Part of a small language model's weights: 6 heads of 64, a variant of Adam for these matrices.
MLP neurons of a small language model. Each row is named by its layer, matrix (up: input weights) and neuron, and shows model dimensions 0-95. Each number is 128 + 32 x the weight over its row's rms, rounded and kept within 0 to 255.
Before each neuron's rows, "fires in" lists the words (lower case) most often at its 100 highest values on Wikipedia text that the model never trained on. A number after a token or word is its count.

fires in: "building" 18, "located" 14, "built" 12, "lake" 12, "station" 8, "games" 8
L3.up1490 [ 97 109  98 114 139 130 103  64  74 105  79 144 225 112 112 117 161 167  95 146 141 161  77  99 142 158  77 154 150  79 176 124 128 158 132 109 140 171 116 103 205  99 171 142 121 118 144  67 185 183  94 125 118 147 108 156 103  55 158 116 124 147  98 151  74 127 124 120 130 149 197 115 194 137  97 144 159 107 132  86 116 158 176  76  95 142 100 160 106 122  67 139 101  94 134  92]

fires in: "that" 80, "minister" 14, "member" 6
L3.up1203 [ 88 135 127 107 182  90 125 113 145  61 165 121 116 170 168 117 105 151 160  91 110  88 118 123 138 150  74 141 153 178 149 132 152 113 175  75 142 144 181 145 158 175  67 124 152 146 111 115 106  89 144 128 100 142 127 100 144  81 124  97  90 154 127 129 121  82 143 139  99 120 152 172 143 112  94 148 166 124  75 173 106 109 145 127 136 168 146 120  96 179 134 145 124 124 115 147]

fires in: "that" 56, "where" 31, "which" 6
L3.up495 [ 81 151  91 149  88 113 163 180 120 109 129 125 141 116 129 112 137 176 156 186 152  84 127 139 104 116 148  90 140 137 122 139 151 126 138  70 133  96 101 129 186 165  83 125 203 157  90  93 126  81 165 118 117  90 122 133  90 116 138 138 137 137 138 102 135  47 127  82 157 103  93 156 105 145  94 124 194 103 109 172 117  66 207 149 114 170 142 104 147 165  90  90 126 115 160 115]

fires in: "and" 44, "s" 16, "website" 6, "known" 6
L10.up1463 [117 137 108 134 145 109 120  70 121 117 179  97 163 124 146  98 106 103 108 133 124  95 132  99  94  94  85 156 176 159 104 152 104 118 136  70 181 169  93 137 108  66 130 143 167 154 110 137 122  65 151 131 143 116 109 204  52 138 109 169  93 112 132 166 131  54  74 135 101  46 116 122 139 127 160 106 155 191  87  99 147  71 136 135 161 150 141  47 115 129 112 177 140 124 166  99]

fires in: "animator" 23, "coach" 13, "master" 11, "songwriter" 7, "writer" 4, "actor" 4
L3.up922 [134 163  92 131 182 122 106  91 120 165  97 130  94 162 130 118 127 127 147 131 153 145  41 124 148 158  98 215 138 128 159 134 185 112 120 131 113 115 128  92 137 142 133 139  59 104  80 124 101 156 120 135 101 140 138  86 160  54 136 113 127 172  85 108  96 146 102 162 127  86 181 108 127 123 137 140 182 118 100 110 117 169 154  61  85 155 130 185 148 151 116 148  91  97 146 128]

fires in: "used" 21, "minister" 14, "use" 13, "because" 12, "using" 9, "how" 5
L3.up521 [ 65 150  74 141 148 129 104 165 138 127 133 138 103 107 152 118  63 152  94  77 139 103 151 141 101 114 147 218 170 165 173 147 163  83 145 122 114 128 158 121 107 160 101 100 119 158 103  88  95 186 175 157  97 134 140 102 147 105 135 144 153 179 179 124  70 131 127 118  84 112 165 179 159 134 118 142 148 118 108 123 193  39  87 103  83 181 147 127  66 170 121 167 211 114 159 148]

fires in: "that" 40, "about" 9, "for" 7, "s" 6, "of" 4
L9.up1023 [ 76 117 111  93 146 143  83 140 136 166 140 150 136 117 172 114 128 172 130  99 106  55 123 153  93 168  97 150 136 104 118 131 172  62 163  64 129 127  58 137 158 188  60 110 154 121 109 114 131 102 138 144 178 136  88  62 118 128  86 132 118 153 132 148 108  78  82  90 123 140 177 111 116 116 127 184 139 181 126 122 118 100 116  76 120 126 164 121  68 122 144 152 104  97 133 122]

fires in: "his" 20, "the" 17, "their" 11, "any" 9, "its" 7, "for" 6
L9.up876 [116 105 126 194 159 100 127 122 105 145 177 147 107 107 119 123 149 126  77 103 112  85 139  84 179 132 130 105 143 126 141 122 135  99 139 103 157 242 159 169 164  90 136 156 127 103 167 149 125 147 129 123 128  77 112 135 124 120 139 107  91 160 151 126 101 126 169 106 180 101 141 147 151 149  96 133 135  90 126 118  77 108 193 100  68 139 101 134 127 128 101  44 112 119  78  96]

fires in: "this" 36, "central" 6, "center" 5, "according" 5, "its" 4
L9.up130 [ 56 145  83 120  88 114 130 104  99 146 149 112 161 100 148 120 124 165 109  98 151 130 120 127 137  57 145 166 154  69 137 125 131 119 186 148  95  67  99 140 147 143 113  80 125 153 159 157  82  80 255 115 108 152  93 147 110  56 152 148  91 197 124 141 129 136  90 122 162 111  72 129 113 169 109 170 215 119 179 112 134  88 155 144 161 124  93 110 158 102  66 167  99 118 140 101]

fires in: "would" 34, "can" 28, "will" 11, "could" 8, "to" 5, "may" 4
L10.up310 [141 132 126  80 155 106 118 162 100 153 177 106 109  99 127 113 129 110 161 113 133  78 170  58 145  84  60 110 178 134 151 122 104 135 136  86 122  77 133 126 137 189 161 128 131 183  90 127 134  76 181  64  50 143 140 181 120 183  92  85 138  78 102 112 142 111 159 134 144 110 131 159 153 132 105 132 194 135 127  56 120 136 109 123 122 128 144 123 127 171 115  77 106 165  83  85]

fires in: "the" 89, "a" 4
L17.up171 [ 91 135 160  68 146 116 112 136 106  95 107 120 183  89 151 107  92  86 106 125 144  98  96 107  98  81 145  96 137 126 134 211 105 126 201  76  58 185 123 163 175  78 102 132 157 138 198 169 115  36 150 104 146 125  58 135  84  93 146 160  90  94 130 136 113 135  92 106 151 120 176  93 126  39 178 107 163 136 182 147 141  75 157 145  97 182 129  79 176 109 116  56 173 128  65 133]

fires in: "name" 17, "called" 11, "terms" 8, "known" 8, "terminus" 6, "website" 6
L10.up1301 [116 142 134 123 128 170 104 135 156  77 128 144 166 124 122 102 126 148  65 145 110 138  81 121 109  88 122 111 141  91 121 144 148 149 106 110 131 172 109 114 107  67 132 173 114 143 154 138 136 101 152  90 147 144 127 132  55  96  93 112  99 165 152 161  87 132  98 118 182  99 157 124 105 172 127 143 130 140 159 162 140  90 141 115 151 125 185 127 196 150  98 121 113  99 124 135]

fires in: "the" 62, "his" 26, "a" 6
L9.up1457 [118 133 154 138 164  91 117 215  96 138 124 127 132 112 167 102 117 108 139 115 120 143 112  47  80 152 183 165 139  74 135 141 119 199 182  73  89 163 138 153 104 104 127 148  84 131 163 125 126 111 163 143 142 102  76  77 106 150 154 133  61 112 172 138 137 144 140 121 152  67 110 137 114 108 139 102 158  99 151 147 111 119 147 154 135 148  88  99 144 184 127 100 125 139 122 133]

fires in: "the" 36, "be" 12, "to" 6, "its" 5
L10.up822 [152 141 101 142 199 107 167 210 145 102 153 105 151 100 136 112 119 107 102 119 126  95 171  20  30 132 193 140 121 145 144 113 133 172 110 128  67 123 137 127 142 102 143 113 151 119 154 141  67  80 140 152 156 130  90 172 111 172 134 135 108 102 128 137 144 163  84 114 144  61 122 106 143 102 144 138 134 103 165 142 116  82  51 126  87 101  85 118 196 193 109  92 137 123 117 109]

fires in: "by" 82, "according" 17
L3.up570 [119 133  80 128 126 119 124 100 112 119 164 134 101 156 196 108 121 123 132  84  48 101 117 132  88  90 124 164 136 163 133 144 114  72 140 126  96 161 133 138  54 157  74 122  90 128 179 159 133 135 142 158  94 146 122 144 126 100 130 108  87 138 150 139  94  84 146 111 141 128  94 167 125 121 110 143 123 158 115 103 128 113 121 139 110 142 174 131  56 128  40 164 112 171 126 183]

fires in: "under" 14, "minister" 11, "against" 10, "along" 6, "on" 5, "from" 4
L9.up245 [ 94 125  95  81 157 132 168  68 144 140 119 139 106 136 144  80 160 117 115  93  91 134 154 118 122 143  78 174 134 150 168 142 140 147 152 147 150 160 142 104 118 151  52 113 131 137  72 105 173 101 147 119  65 161 105 117  58 100 151 113 121 131 117 160  91 134 134 115  81 150 193 157 147 134 172 165 120 152 107  49 161 140 159 152 158 169 179 152  80 147  94 156 108 143 109 148]

fires in: "by" 88, "after" 6
L3.up374 [101 143  79  78 105 121  79 149 104 189 147 119 132 100 173 108 114 149 144  92 101 105 164 108 117 109  73 193 127 112 219 124 113  71 150 134 120 191  94 119 104 153  95  83  73  83 145 141 144 155 128 142  48 152 132 106  98  65 106  68  91 119  90 124 104 122 145 115 135 131 144 114 109 164  90 174 153 147  99  25 139 115 143 121  74 138 144 145  90 112 120  87 105 170 149 150]

fires in: "by" 28, "to" 26, "of" 21, "on" 9
L9.up1110 [ 68 138 128 113 126 119 114 130 151 215 193  94 137 124 130 122  95 146 133 101  72 118  67 126 133 114 122 136 169 122 189 150 164 119 156 137  93 139 124 129  71 176 135 113  82 126 172 134 144 177 130 130  71 177 114  99 105  66 109 109 124 129 129 105  98 126 177 134 121 142 125  77 245 124 157 173 203 146 117  97 173 123 110  60 104 166 130 184  85 117  84  85 135 159 160 131]

fires in: "to" 58, "would" 10
L17.up1048 [121 105  99  86 145 105 157 149 114 160 149 107  84 157  94 122 150 191 121 124 119  68 156  93 137 104 107 162 138  96 181 147 135  93 153  37  83 129 121  84 143 124 129  91 132 165 164 180 112 152 129 115 118 135 139  92 121 110 128 127 103 114 116  70  99  87 131 158 116 129 141 145 102 139  90 166 157 166 146  49  98 116 108 121  90 111 126 126 192  82 181  96 138 138 176  89]

fires in: "be" 48, "been" 18, "being" 6, "were" 5, "was" 5, "is" 5
L9.up1275 [144 104 121 190 132 127 114  84 140 145 173 110 162  95 115 126 121 129  41 115  71  80 165 150 122 171 103  90 151 141 151 152 126 135 144  65 113 170 170 129  94 154 155 115 138 124 168 141  99  93  72 143 111 110 141 123 138 159 127 170 104 163 133 142 103  87 158 137 134 105 126 147 171  44 126  75 107 148 119 109 125 125 183 142 142 150 143  85  64 102 140 119 161 112 103  99]

fires in: "at" 24, "the" 17, "near" 10, "under" 7, "by" 4
L10.up663 [103 114  96  66 153 120 125  80  78  67  98 137 123 105 121  97 122  92 122 101  55 154 122 113  95 115 123 147 142 137 178 140 125 128 151 122  91 179 102 135  89 166 146  81 123 214 147 137 146 163 143  46 138 176  84 123  95 114 128  74  97 136  87 169 120 152  97 105 171 142 112 148 128 138 135 209 164  81 133 105 134 139 141 169 165 148 135 155 146 155 100 144  87 118 134 136]

fires in: "by" 26, "the" 23, "to" 11, "each" 6, "career" 5
L9.up1261 [ 25 140  92 129 217  80  93 171 123 142 138  99 117 114 126 120 125 155  98  82 115 151 105  72  77 141  68 169 139 120 160 149 135 104 179  69 130 108  99 156 137 129 128  73 160 143 177 106 145 154 178 218  60 164 115 137  89 107 189 125  81 159 125 133 116 100 156 146 141 144 183 140 192 139 173 151 147  79 112  96 135 139 181  82  74 185 113  82 142 124 105  88 164 103 126 126]

fires in: "was" 21, "first" 11, "one" 11, "south" 4, "a" 4, "the" 4
L17.up1283 [ 89 138 153 119 141 110 147  95  66 131  71 163 107  78 127 122 181 158 100 105 113 114 137 117 113 129 154 137 136  98  93  95 162 117 131 157  97 132  81 141 146 163 112 127 152 144 181 174 139 141 103 152 130 138 125 126 159 129 142  45  97 137 128 140 142 163 143 148 158 111 154 131 112 191 142 136 149 133 201  64  79 155 196 182 113 150 194 164 116 147 166  77 145 157 124 155]

fires in: "of" 17, "were" 15, "his" 8, "had" 6, "their" 4
L17.up1438 [114  81 134  98 175 125 104 138 140  89 155 145 110 139 126 115 200 110  96 107 151 182 112  98 142  94 139 108  99 118 127 153 131  84 160 113 109 155 162 155 163 132 110 132  88 107 142  79 215 140 148 119  99  87 128 174 126 137 103  86 121 111 202 128 135 161 167 137 156 109 113 200 134 149 132 112  89 109 104 146 150  86 143 126 130 193  97 119 107  98 112 111 103 132 105  86]

fires in: "its" 25, "a" 14, "s" 11, "originally" 7, "the" 5
L17.up388 [174 125 204 107 169 126 147 131 170  99 150 130 132  98 133 136 150 162 116 144 122 109 136  81  95 124 148 104 103 118 105 147  78 152 140 168 128 131 112 152 102 109 173  94 183 113 160 178  91  44 180 119 154 101  96 130 137 111 121 120  80 110 147 180 126 144 114 128 139  84  64 144 110 136 157 126 158 137 124 137 100 141 185 111 119 159 144 167 173 122 146  91 126 127  75 127]

fires in: "was" 27, "et" 6, "had" 6, "were" 5, "principles" 4, "languages" 4
L10.up1427 [107  96 132 145 157 165 108 133 147  78 200 100  89 112 121 143 140 152 125 126 103 136 147 123 124  91 188 154 153 168 152 141 150  92 129 121 127 155 147 129 134 169 171 154 164 183 144 140 109 107  95 174  66 132 130 138 149 145 132 149  93 149 148 156 127  75 112  93 180 175 137 134 156 133 144 151 107 127 150 147 189 110 171 143 111 162 122 137 139 119 148 137 173 111  51 147]

fires in: "that" 57, "what" 8, "critics" 5, "critic" 4
L9.up979 [119 124  95  63 139 124 169  89  82  53 125 145 135 119 185  90 179 123 140 161 136  94 138 169 160 142  78 101 157  98 184 144 169 152 134  66  82  97 142 119 144 178 141 105 139 138 156  83 133  45 193 105 130 130 127 198  65  68 145 156  89 142 107  66 140 101 158 120 155  81  92 146 132 150 161 106 192 122 120 138 131  93  88 159 137 188 132 122  96 110  79  40  87 100 131 130]

fires in: "the" 16, "an" 12, "a" 10, "s" 9, "this" 8, "his" 6
L10.up651 [108 117 206 143 116  80 135 131 106 119  88 123 121 160 107 116 150 128 104 108 159 156 132 140 136 144 181 131 189  87 145 122 114 122 160 142  67 148  87 143 150  56 162 163 132 123 152 159  71  97 171 132 134 111  97 122  92 132 173 101  69 119 150 160 102 132 193 112 201 132  48 120  91 175 106 143 116 169 167 122 106 110 175 125 127 134 126 109 163 101  97 167 130 162  83 117]